Weights of a small transformer language model.
Size: 15 layers, MLP 1024 squared ReLU, vocabulary 32000.
Architecture: learned and rotary positions, untied embeddings.
Training: a variant of Muon for these matrices, 652M tokens, 5206 steps.
MLP neurons of a small language model. Each row is named by its layer, matrix (down: output weights) and neuron, and shows model dimensions 64-127. Each number is 128 + 32 x the weight over its row's rms, rounded and kept within 0 to 255.
A block is one neuron, or neurons of one layer that tend to fire together. Before each block is what it responds to, as a language model described it from the Wikipedia text at the highest values.

Responds to: In after opening punctuation
L3.down457 [159 130 165  86 116 139  78 134 103 146 191 116 137 127 143 104 131  64  80 139 115 103 130 136  51 156 167  93 186 116  74 151 107 125 160 112 101 160 151 113 141 114 135  90  56  88 105 157 151 174 126 100  99  94 185 148 129 170  73  70 143 147  86 103]
L3.down850 [115 107 122 128 133 142  83 156 145 179  85 186 176  72 105 149  95 102  88 114 111 100 137 123 139  82 111 106 147  99 100 113  76 151 141 122 117 118 102 144 157 159 179 110 139 157 127  92 164 103 129  96 101 125 154 150 133 141 110 194 125 152 109 110]
L3.down930 [195  92 185  94 159 149  95  96 109 115 112 132 108 112 149 129 121 142 158 130 117 125 129 144 152 129  98 208 169 109 115 145  99 110 109 106  99 161 112 159 138 135  73 150 116 125  89 112 137  94 161 130 123 163 136  46 132 122 123  77 100 117 102 199]
L3.down983 [135 156 134 122 152 120 191  62 105 167  68  61 102 139 119  49  89 150 128 163 145 161 122 109  90 122 156  38 161 179 197 182 134 133 153  99  78 122 123 143  58 137 159 146 112 137 130 134 112 149 107  99 119 120 146 120 133 156  94 186 116 145  99 108]

Responds to: Word-initial "in" prefix
L10.down169 [ 98 138 126 116 134 133 123  93 100 186  70 113 149 105 130  35 139  98  62 167 131 123  93 124  87 147 131 125 183  86 183 152 108 167 120 118  53 141 136 146  72 112 137 175 142  80 131 105 165 139 109 161 136  91 190 117 133  98 114 171  81 116 134  93]
L10.down223 [124 111 121 153 129 100 113  57 172 117 115 154 123 155  82 143 117 167 141 130 146 122 119 166 115 109 149  80  80 134 154  90 153 121 158 142 119 149 208 159  96 144 164 176 124 143  90 181 128 106 114 138 100  90 164  81 103 118 173 115 104 123 115 128]
L10.down225 [132 135  94  93 181 168  76 156  84 125 102 131 122 138  99 125 137 130  95 116 129 115 130  75 152 171  98 114 139 163 165 130 135 163  94 149 187 174 191 124 134 171  93  57 140  77  98 182  89  88 107 131 174 155 156 113 148 102 171 166 147 100 198 145]
L10.down292 [112 138 181 111 151 140  84 124  99 131 151  87 123  94 137  79 174 120 132  60  77 164 160 147 152 194 108 118 140 163 109 204 121 107 127 109  96 156 131 192 118  74 128 135 182 111 103 113  64 166 189 156 127 138 128 118 143 152 168 140 133 143 173 156]
L10.down447 [179 159  98  84 137 159  88 182 164 123 112 144 191 133 139 115  85 192 159 172 166 149  95 166 132 107  84 186 119 102 129 103 125 134 103 123 164 110 169 113 114 163 117 148  78 110 138 171 133  79 163 178 132 111  98 160 144 108 175 129 159  87  72 156]
L10.down556 [120 110  89 155 118 136 161  98 162 134  71 161 175  88 110 161 160 110 134 131 127 129 144 143 151 139 159 180 182 141  87 129 149 126 129 158 156 108 130 136  91  91  72 118 114 115 119 107 138 110 191 109 150  61 182 104  92 110 101 133 117 124 158 175]
L10.down581 [111 162 194 150 184 150  96 165 126 111 147  81 118 151 109 136 183  98 175 114 146 102 115 205  92 150  93 118 112 121 142 165 110 160 115 142 183 154 107 154  85 124 157  59 134  98  89 110  83 169  88  90 135 122 195  80 132 152  91 134 120 126  68 139]
L10.down583 [122 162 129 180 145  94 191 120  51 167 141 144 189 127 165 125 111 138 133 121 127 122 151 104 137  93 177 110 162 166 103  95  88  99 120 136 125 190  97 136 117 129 163 119 160  33 143 105  85 168  96 125 146 126 112  86 101 161 143 160 185 122 143 163]
L10.down648 [119 138 160 169  91  94 160 132 162 130 156  89 117  82 120 133 154 165  97 110 195 115  93 165 102 135  41 170 113  91 170 111 154 100 147 136 120 141 154 138 179 100 114 132 112  76 121  81 120 122 147 145 120 190 146 172  73 103 156 147 148 146 122 139]
L10.down685 [106 132 183 180 135 134 101 124 105 166 145  77 123 180 102 107 189  75 123 125 117 172  84 115 119 128 127 119 155 108 149 121 139  88  97 131 159 169 120  96 141 117 133 107  86 181 131 140 166 161 158 112 214 158  73 108 141 155 114 143 168 175 119 158]
L10.down704 [106 168 122 187 138 166 137 125 139 140  99  96 117 145 179  62 149 114 121 110 123 127  74 142 133 130 135 145 138 125 131 151 131  94  67  95 133 118 102 111 182 112 188 112 150 138 151 126 163 187 163 171 119 155  78 137  92 133  40  93 101 158 154 168]
L10.down738 [161 127 140 144 126 130 161 134 119  67 150 110 120  88 146  92 105 130 100 101  76 150 125  80 104 139 155 215 125 105 132 153 135  70 122 181 109 173 138 133 157 116 107 101 134 126 142 127  95 166 124  98 100  66 202 112 130 161  88 161 108 163 179 136]
L10.down833 [152  91 139 145 108 134 142  91 120  46 136  99 107 117 170  80 190 100 149 134 159  88 178 117 124 148 175 119 145 113  98 143 173 153 131 135 115 116 128  98 100 174 106  88  94 141 112 158 119 116 123  92 112 130 146 136 148  62 125 182 104 157 137 147]
L10.down844 [127 100 136 139 116 161 168 137 111 154 163  60 161 102 112 134 126  95 136 185 115 123 103 123 132 146 110  70 127 122 135  77 165 151 132 185  54 143 102 138 103  89 121  87  99  79 128 153 161 162 142 100 136 177 121 149 100 145 172 101 157 140 154 157]
L10.down867 [156 112 213 120 120 149 144  91  69 194 153 143 106 109 176 100 131 136 146 145 119 106 108 132 174 149  97 105 120 109 134 128 122 126 111 101  64 163 195  89  89 126 157  82  65 145 158 143 117  91 208 141 131 177  79 111 173  78  69  65 100 110  62 147]
L10.down916 [127 196 135 164 160 198 143 100 119 105 152 148 109 136 146  77  94  92 118 141 156 137 179 139 172 128 158 116 129  92  86 139 114  81  89 142  85 141  86 136 121 135 154  89  66 165 135 117 177 113 109 147 102 137  96 124 136 121 159 149 217 144 111 113]

Responds to: Clause-opening subordinators and prepositions
L4.down556 [ 98 163  76  72  98 100 160 158 100 128 106 128 103  84 104 125 152 160  72 188 101 186 160 169 167 104  60 121 159  90 136 182 129 104 172 141 130  97  78 117 165 141  77 126  74 160 145 165 165 146  76  95 116 106 218 127 108 175 138 121 152  73 161 116]

Responds to: Ordinal number suffixes
L3.down109 [158  83 142 156 114  82 118 132 134 164 111 103 126 176 150 151 118 124 162 169 134 103 147 110 114 102 162 118 118  98 127 159 123 151 116 142  91 164 100 113 104 122  93 114 140 110  62 127 187 160 146 123 137 209 183 173 124  55  87 106 163 150  95 117]
L3.down395 [158 123 159 123 119 190 165 139 118 119  87 151 137 100 101 121 189 138 138 112 125 141 117 130 124 123 110  86 155  95 161 105 112 123 111  79 100 103 142 138 175 131 122 128 103  84  81  70 117 140 170  63 149 104 130 151 112 138 127  97  99  79 159 204]
L3.down437 [176 167 130  87 162 124 139 105 134  90 149 128 142 146 140 160 178 126 145 166 116  65 129 130  73 133 144  73 112 118 156 115  98 118 176 133  79 112 127 132 161 154  86 149 118 163 100 200  76 106 142 103 129 133 126 126  91 113 151  94 125 130 114 138]
L3.down838 [134 103 126 121 142 110 175 147  81 196 106 126 164  98 178  77 127 116 167 112 160 100 157  66  79 109  55 178 191 112 137  45 106 133 125 133 142 168 137 130 147 136  70 123 139 120 174  54 118 128 137 101 152 161 113 109  95 123 180 125  99  89 109 112]

Responds to: Word "as" and clause linkers
L10.down4 [109 140 125 103 149 180 122 127 137 109 160 163  80 129 219 118  97 145  90 107 134 121 130 146 158  90 139 165 107 134 139  56 145 108 114 120 117 175 172 154 135 118 101  83  48 109 154 117 124 141 171  97 132 153 121  77  93 139 155 105 100 149 107 159]
L10.down173 [158 133  74 115 121  96 125  77  77 177 125 155 151 136 122 189 130  92 188 118 143 130 146 177  93 138  92  98 194  86 119 157  79  69 155  78 154  97 110 149  86 126 114 138 131 129 117 118 161 130 112 173  87 115 201 152 165 147  84  90 121 128 153 150]
L10.down213 [ 95  91 107  97  89 110 106 100 142 192 100 112 102 136 131 149  97 104 161 120  95  86 112 110 145 135 111 147 136 101 109 126 113 204 150 111 163  98 196  89 177 119  91 117 123 100  99 130 129 119  96 106 156 114  60 188 191  61 111 180 130 200 126 133]
L10.down358 [105 105 100 208 188 161 145  80 135 136  92 139 118  82 106 147  99 139  99 120 162 131 163 174 158 103 152 204 125 115 135 121  97 219 152 174  66 105 100 117 100  91 123  91 171 138  77 178 131  83 126 117 122 156  78 129 131  99 132 128 129 112  95 112]
L10.down424 [155  71  96  85 144 122 101 183 138 144 159 138 129 136  72  87 124 105 107 164 102 201 104 117 182 104 152 129 119 125  96  89 142 131 129 115 116 154  76 154 156 117 140 140 178 119 126 135  85 182 126  83 221 135 142  47 162  81 129 111 124 172 134 127]
L10.down453 [126 116 122  90 156 115 141 124 130 100 151 156 165 109 119 154 169 171 138 114  85 152  88 177 211  92 159  99 123 117 144 155 142 110 141 140 154 101 170 132 146 120 121 162 160  84  93 153  98 104  88 108 144  91 146 192 124 109 104 153 132 143 159 144]
L10.down474 [ 88  72  82  92 144 158  85 139  66 125  83 112 119  65 109 156 115 133  83 152 100 158 106 130 181 138 169 121 101 125 130 140 144 149 121  96 140 167 148 117 160 116 152 107 103 161 127 137 139 176 121 145 165 135 101 152 181 107  54  80 152  96 146 118]
L10.down483 [ 97 206  74 116  86  71 126 144 139 140 168  99 109 109 118 188 129 186 173 148  77 125 183 148 122 104 129 105 153 104 175 173 130 137 117 134  58 133  93 154 109  68  75  93 113 142 164 113  56 181 172 129 125 154 101 145 114 111 113 151 114 122 108 172]
L10.down519 [130 100 111  61  93 151  90 130  81 118 151  64  72 144  96 184  85 210 124 126 121 123  82  92 105 135 119 152 132 171  95  96 137 143 140 122 152 111 174  87 132 100 104 116 114  89 176 197 134 133 130 151  82 139 151  92 122 113 135 175 118 137 127 131]
L10.down544 [110 109  96  88 120 146 116 163  81  96  97 105 109  82 168 198 107 142 135  88 179  86 121 209  43 123 141 120 133 187 121  95  92 107 203 103 133 122  85 102 146 135  91 134  93 148  71  77  63 151 199 132 132 111  83  88 146 143 108 161 145 116 113 176]
L10.down667 [187 108 113 148 137 139 153 123 117 184 132  81  96 176 132 157 189 127  86 158 108 144 160 140  84 137  99  78 166 143  71 174 122 120 200 129 111  99 110 143  84 124 119  95 117  49 120 107 109 175 114 165 105 143 156 114 117 106 171 183 114  93 117 109]
L10.down678 [ 80 219 115 135 147  98 132  81 132 118 119 135 104 139 157 136 183  96 128 193 152 151  80 136  87 152  94 159  98 107 143 112 123 177 130 130 146 117 102 126  71 123  94 138  97 103 126 164 132 133 121 109 125 181 154 192 128 119  81 129 147 111 125 124]
L10.down720 [141 169  25 137  57 139 154 109 130 150 135 108 153 136 181 123 163  96 124  93 122 108 173 192  48 122 120  92 165 135 115 145 112 116 133 155  56 140 134 134 163 136 117 131  82  95 199 153 146 104 191 143 169 113 168  98 135 104 169 135 127 129 113 108]
L10.down846 [121  76 122 103  99  97 190  85  83 102  63 108 188 174 135 146 105 107 166 143 162  69 120  91 171  67 128 151 135 137  99 116 122 186 178  92 147 175  96 104 143 146  68 119 115 126 135 123 125 122 118 106 179  87 106 133  98 115 130 154 148 168 138  88]
L10.down952 [148  93 143 159 101 153 155 120 138  91 205 141 141 151 126 137 185 148 149 159 142 103 114 119  63 135 123 135  92 103 157 136 108 125 136 180 129 187 121 108 159 155 104 135 110 172 104 134 124 151 141  99 113 100 192 107 143 146  61 145 110 175 103 132]
L10.down998 [ 80 124 100 115 126 159 111 170 115 135 158 130 127  98  89 181 114 165 141 132 121  80  74 153 129 154 152 125 142 141 161  76 106 151 101 103 164 167 165  95 124 137 125  51 149 118 133 123 137 218 120 110 113 140 140 151 139 114 101 116 130 131 143 147]

Responds to: Chinese given-name syllables
L4.down39 [170 128 145 119 153 131 131 128 139  98  99 143 149 128 157 173 101 125 107 116  88 158 117 150 129 130 195  99 187  84 168 104  83 176 181 154 137 111 143  99 138 153  96 117  85 113 150 112 193 102  89 107 127 113 110 147 130  75 137 116 197 116 134 110]

Responds to: Foreign name fragments
L10.down50 [146 135 110 101 130 109  45 111  78 145  90 146  83 170 116 114 186 116 123 139 174 161 104 119 132 140 114 113 190  97 117 130 107 135  86 100 124 117 102 113  94  81  80 155 126 134 126 151 107 172  69 157 164 130 117 159 189 135 153 107 135 190 171 105]
L10.down56 [125 121  87  73 123  98 135 120  90 142 116 165 111 182  84 108 116 102  97 137 109 116 184 175 115 155 115 123 104 154 101 209 176 141  73 111 160 162 148 139 136 126 114 101  53  69 101 122 111  99 124  77 158 108 157 127 149  93 124 149 142 114 154 150]
L10.down106 [134 112 139 151 147 164  99 106 106  69 149 131 170 105 113 124 124 102 119 146 108 133 113 120 140 143 112 139 152 121 125 106  92 120 114 149 126 149 159 120 154 139 187 102  86 138 128 121 153  66 142  72 154 168 114 117 108  92 114 117 138 164 160 126]
L10.down178 [136 131 165 141 144 132 133 208 117 148  81 137 134 131  99 131 123 131 143 109  92 132 113 165 118 113 126 140  82 185  90 158 165 100 150 153 122 143 124  98 126 135  62 137 107  83 140 137 165 104 149 112  72  80 107 164  81 148 100 175 144 104 123 152]
L10.down325 [ 82  62 123 115 106  76 109 191 107  84 186 105  88 150  50 132 160  93  89 110 115 178  78 143 169 117 129  98 119 147 124 217 166 146 145 150 146 139 152 178 117  67 159 168 100 163 146 156 118 134 103 148 111 166  92  84 167 121  93 159 122 103 112 152]
L10.down418 [ 64  83 120 176 125 139  98 131 116 142 123 102 125 134  71 188 149 110 112 118 116 141  94 155 154 101 122 172 122 178 126 193 137 147 175 126 145 169 127 115 111 110 117 111 163 152 135 131 134 130 203 137 230 128  95 111  95 104 102 135 110 124 168 163]
L10.down697 [177 127 111 130 166 168  92 122 155 125 140 202  89  90 115 116  87 117 145 140 111 103  45  81 155 161  88 127 100 133 143 127 206 111  81 131 149 112 110  91 101 122 130 141 138 105  88 112 167 126 178  85 180 133  91 103 185 123 135 130 100  66 164 124]
L10.down752 [180 118 130 125 125 149 122 172  98 119 146 133 139 123 118  92 107 152 152 195 101 122 105 179 121  86 110 102 150 120 135 153 129  98 143 109 150 169  91 149 207 128 176 133 121 130 129 100 172 123 135 148  98 137  71 155 101 122  57 138  96 117 100 123]
L10.down812 [111  60 138 120 161 158 116 110 122 137  97 145  98 124  50 133 126  84 145 125  92 164 123 102 116 140  57 176 166 122 143 134 138 119 147 204 141 174 180 108 184  99 116  75 160  84 137  92 136  72 124  65 122 149 142 104  99 138 106 159 188 128 169 128]
L10.down829 [ 99 126 164  99 125  94 115 148 142 119  59 108 107  55 152  94 160 105 114 140 122 139  47 168 118 159  83 180 180 168 168 147  91 119 145  52 106 145  92  87 121 170 132 165 157 100 120 134 148  94 134 123 133 148 141 120 151  86 168 128 139 131 177 110]
L10.down839 [104 146 161  63 123 102 115  78 102  97 155 126 219 173  82 110 144 135 129  86  96 100  85 127 133 153 200 126  93 150 155 152  26 142  97  66 147 109 108 160 105  86 129 112 205 155 141 177 141 141 173 139 140 156 147 115 169 146 144  91 147 159 164 186]
L10.down868 [ 96 165 102 117  97 152 152  59 156  98 105 156 170 131 146 101  79 151 118 139  83  89 170 151 111 107 107 150 165 106 156 130  41 131 179 160 124  92 138 131 102  75 106 120  99 166  92 112 135 135 162 148  63  82 100 170 104 132  79 169 149  98 162  82]
L10.down893 [117 162 115 130 115 109 102  61  86  99 140 102 165 109 170 133 118 151  70 120 163 172 128  95 130 105 125 208 162 120 160 140 130  89 109  74 100 152 174 119 170 123 122  84 157 134 165 103 166 119 143 164 139  93 123 128 152  96 182 124 185 150 182 166]
L10.down903 [190 149 211 131 114 136 132 150 203 102 123 114 117  77 121 121 122 119 107 135  70 191 122  78 122  87  42 154  99 127 139 163 130 139  98 111  89 142  89 122 130 143  99 155 127 125 134 170  73 100 125 167 118 112  73 142 154 108 160 138  63 172 135 144]
L10.down913 [ 99  59 122 125 131  99 130 128 128 142 104 160 111 161 108 109 134 105 159 144 112 133 150 148 166 137  99 142 123 117 115 126  94 133 149 103  85 113 221 156 103 117 130 117 192  97 128 153 153 118 162 182 172 108 125 108 111 137 136 121 129 114 164 105]
L10.down914 [100 177 120 198 147 118 144 149 150 163 109 149 168 105 141 144  88 136 164 121 182 100 126 145  86  96 139 103 127 149 168 155 134 155 132  85 161 130 139 134 122  93 123 149 131 171 130 169 141 113 140 165 157 117 152 138 141 142 108 145  96 138 163 146]

Responds to: Clause-opening prepositions
L4.down590 [147 123 205  77 144 124 129 140 129 217 133 124 108 106 135  66 144  95 106 140  82 161 135 157  70 200  76  69 191 126 143 166 118 132 123 102 117 160 148 166 147 147 167 152 137 105 139 128 130 139 145 120 120 103 217  85 125 127 106 160  89 111 108 216]

Responds to: Number tokens and designators
L4.down901 [174  94 109  48 103  76 160 173 185 128 115  62 119 149 168 155  98 153 165 128 125 153 145 147 115 115 138 118 168  96 142 137 113  82 123 139 123  72 149 142 144 133  59 155 149 196  65 168  91  51 181  98 140 124 171 169 146  80  86  95  92 113 154 135]

Responds to: Mid-name syllable fragments
L3.down461 [158 140 103 117 161 152 104 158 154 111 150 132 160 129 146  93 123 113 113  84 102 114 155 158  98  87 106 166 167 134 166 128 106 127  82 137 138 108 216  62  95 109 126 124  67 126 109 111 109 160 145 138 158 132 158 123 105 155 110 151 164 107 158 171]
L3.down509 [116  82  92 113 125  74 115 145 212 101 137 165 104 150  84  85 127 144 113  92 126 102  65 139  88 103 129  97 111 150 160 142 126 139 113 227 141 133  75 107 135 115 140  68 107  91 177 142 151 186  87  76 165 118 125  82 141 133 165 133 135  89 185 192]
L3.down589 [147 134 145 150 185 103 167 155 162 128 107 163 126 132 132  87 107 146 154 189  30 110 151 164 112 111  83 140 157 134 173 120 153 150 144 112 151 187 130 128 175 114  86  84 118 147 114  70 155 131 150  89 140  94 137 100 117 159 134 136  92  94 182 137]
L3.down885 [138  96 140 102 135 117  68 199 146 156  64 133 113 126 115  71  96 164 142 126 140 128 160 162 123 138 152 183 148 144 100 195 158 156 150 143 194 112  86 142 136 153 138  91 143  92 131  91  87 152 201 113 175 162 118 115 103 109 121  92 100  88 169 124]

Responds to: Leading part of numbers
L3.down56 [151 117 106 150 127 152 117 157 139 154 138 156 136 112 128 126 122 109 182 118 119 172 165 139  90 106 123 141 216  99 161 189  97 128 154 169  62 103  65 119 135 130  83 141 106 172 139 194  85 138 170  87 127 106 139 111 126 105 162 102 154  40 136  96]
L3.down204 [148 175 136 125 102 107 110 117 137 129 131 128 128 132  88  74 216  86 247 106  72 158 113 135  82  86 128 117 169  89 135  97 101 107 114 161  79 121 122  94 144 142 104  95 124 157 149 143 143 164 212 125  84 110 115 102 171 102 149  68 120 138 182 122]
L3.down237 [141 106 135 118 164 172 115 155 216  91  78  99 112 127 103  94 134 176 123 101 134 131  60 165 185 140 136 148 187 148 142 142  66  90 150 152  91 128 120 155 146 194 114 131 142 139 102 155  77 147 170  88 117 147 124 125 127 116 118  87 108  58 165 164]
L3.down655 [236 108 129 137  88  96 157  57 149 117 108  59 107 114 131 153 176 133 133 126 131 139 173 147  94 103 133  70 138 155 185  70 141 137 141 186  63 113  94 140 142 127 104 144 151 151 102 186  87  98 140 117 144 127  71 120 130  96 108  63 108  96 141 135]